Part of a small language model's weights: width 256, normalized queries and keys.
MLP neurons of a small language model. Each row is named by its layer, matrix (up: input weights; down: output weights) and neuron, and shows model dimensions 96-159. Each number is 50 + 12 x the weight over its row's rms, rounded and kept within 0 to 99.
After each neuron's rows, "fires on" lists the tokens most often at its 100 highest values on Wikipedia text that the model never trained on.

L4.up906:48 55 43 23 42 50 59 57 36 77 70 47 50 42 39 43 55 64 43 25 02 47 64 61 37 84 47 65 45 56 56 51 59 50 52 55 62 39 57 54 71 48 39 75 46 50 52 46 38 53 53 54 70 51 57 33 52 49 44 29 68 53 74 60
L4.down906:53 31 64 55 58 27 59 42 57 53 61 42 23 38 50 71 59 55 39 72 36 39 51 34 59 54 33 58 61 68 39 64 59 36 52 47 36 44 46 56 50 61 47 67 62 60 71 71 43 57 40 44 44 50 63 60 57 54 47 48 58 62 52 51
fires on: "S", "M", "em", "s", ","

L6.up1004:44 38 38 52 64 59 56 71 43 51 20 45 68 62 40 35 67 58 58 41 48 47 50 65 54 45 59 48 60 37 58 51 22 60 45 57 48 42 53 53 47 47 63 40 44 48 63 46 50 61 54 53 51 37 44 24 41 34 55 58 52 51 64 56
L6.down1004:44 61 30 58 84 61 50 68 57 47 30 59 58 55 43 57 59 52 65 55 44 41 64 33 59 52 49 44 62 41 47 31 46 40 52 72 66 60 45 73 67 59 31 40 41 52 44 58 42 50 41 48 45 33 44 45 51 62 36 84 56 33 51 31
fires on: " the", "th", "h", " in", " cent", " of"

L6.up556:54 41 66 51 60 43 48 55 43 52 55 33 60 32 62 41 33 54 66 28 43 44 45 53 50 60 61 63 62 73 36 37 44 64 47 56 65 29 46 36 48 49 46 45 43 43 80 29 40 51 49 55 31 29 54 80 58 41 46 49 40 37 64 35
L6.down556:46 54 41 47 44 57 56 65 45 58 32 53 50 42 28 52 42 53 44 63 31 60 60 57 49 51 40 24 35 32 42 56 57 44 54 72 36 69 63 39 55 56 41 45 32 45 41 71 32 50 46 41 46 45 45 46 80 48 38 55 48 52 26 37
fires on: " f", " W", " w", "w", "ain"

L4.up218:48 52 62 27 44 27 34 61 43 55 44 42 44 31 44 41 52 97 61 23 22 63 39 55 53 83 62 67 43 56 53 52 54 64 46 50 58 46 39 63 42 40 61 48 61 46 35 54 59 59 58 44 51 55 58 32 52 49 62 24 57 44 81 61
L4.down218:54 31 40 42 70 51 45 42 38 39 68 45 75 52 64 60 60 22 51 42 34 38 67 30 60 35 59 33 44 63 51 45 66 59 44 38 41 58 58 37 47 60 60 55 52 73 82 44 63 56 85 41 53 64 67 43 42 52 49 55 46 54 37 99
fires on: " ", ".", " by", "os", "m"

L4.up66:27 34 67 52 56 40 66 56 42 40 51 45 42 50 44 50 56 43 52 48 57 43 67 54 38 53 50 68 71 66 57 53 57 45 28 46 49 39 46 70 51 68 57 30 54 45 65 49 46 46 43 61 42 50 57 58 36 47 44 79 35 43 65 41
L4.down66:70 56 56 58 57 47 61 34 39 44 46 52 41 43 32 40 54 50 57 50 34 48 70 27 48 57 37 48 56 48 44 42 50 71 48 58 51 41 44 48 42 29 50 42 51 48 34 45 46 45 51 31 45 45 44 51 71 62 27 52 39 51 47 50
fires on: "w", "h", " w"

L4.up1021:38 64 56 41 54 41 53 53 53 52 37 60 44 43 50 18 51 49 48 02 35 67 48 46 44 62 60 57 54 41 53 56 53 53 61 46 48 34 69 50 49 44 47 49 43 33 45 40 55 53 52 56 40 59 50 66 55 54 63 40 55 47 57 69
L4.down1021:32 44 43 47 43 46 44 54 27 62 54 48 76 70 59 77 50 39 53 38 54 35 60 35 55 48 57 66 57 50 44 31 60 20 37 49 45 53 61 45 35 50 68 43 57 52 48 59 34 63 76 37 32 56 55 58 53 60 42 65 58 52 42 54
fires on: "\n", ".", " ", "ver", "ch"

L4.up294:50 47 80 48 61 48 35 53 58 75 31 40 59 54 51 51 73 55 62 37 18 64 35 47 47 61 52 59 57 57 60 57 54 63 46 43 58 48 35 44 44 48 55 29 54 18 60 58 62 60 62 55 36 58 29 47 57 49 85 43 34 48 83 41
L4.down294:38 37 55 18 48 41 56 26 51 60 61 50 54 48 41 63 39 27 44 60 23 69 44 36 66 40 55 62 62 56 57 17 64 45 49 47 44 43 55 62 50 57 33 71 48 49 39 76 58 62 68 72 50 59 43 56 43 76 52 72 53 43 45 47
fires on: "ark", "m", "oc", ".", "ide"

L2.up199:54 40 41 49 43 63 49 60 36 54 65 58 59 49 49 15 65 43 39 44 37 29 51 73 25 50 50 62 59 46 63 62 47 46 55 44 57 49 45 60 72 53 33 43 45 48 42 58 55 45 63 68 36 51 53 43 32 48 44 72 32 37 53 42
L2.down199:43 49 59 44 50 57 56 58 64 50 24 49 80 61 42 41 55 45 43 54 47 65 58 33 42 74 23 66 62 51 50 29 32 73 63 32 66 50 32 47 62 65 39 36 59 44 50 48 50 53 60 47 46 39 55 66 58 57 26 61 60 36 55 46
fires on: "h", "i", "b", "e", "ice", "H"

L4.up463:57 51 51 41 43 60 41 46 47 52 51 51 40 43 32 22 56 69 67 29 38 74 34 24 46 70 67 68 68 63 32 54 60 60 58 59 73 42 44 52 41 42 41 45 58 47 65 51 51 52 46 39 33 67 44 63 53 44 56 39 47 49 43 54
L4.down463:52 52 65 56 41 61 42 46 25 46 71 55 61 59 39 76 59 30 52 55 65 51 41 71 46 43 51 50 31 44 60 37 43 37 59 31 47 59 58 57 59 66 54 47 52 63 45 46 50 53 40 55 58 43 67 54 43 52 31 49 51 59 49 66
fires on: " by", " \"", ":", " ", " l", "\n"

L4.up65:67 40 57 48 43 54 61 52 41 55 41 51 49 45 54 26 47 58 49 45 55 54 50 68 46 71 46 41 57 54 36 76 62 55 48 33 43 37 46 58 34 43 53 23 40 39 76 63 46 36 54 68 42 46 35 52 56 54 78 56 58 37 67 30
L4.down65:70 25 44 51 55 46 47 44 38 54 37 66 44 63 37 55 64 54 58 44 52 53 44 58 50 39 40 64 56 60 50 54 38 66 59 65 61 40 31 72 60 40 57 49 42 54 43 62 42 48 40 47 38 52 47 72 53 69 45 32 45 53 66 58
fires on: "ow", "w", "and", " w", "ild", "on"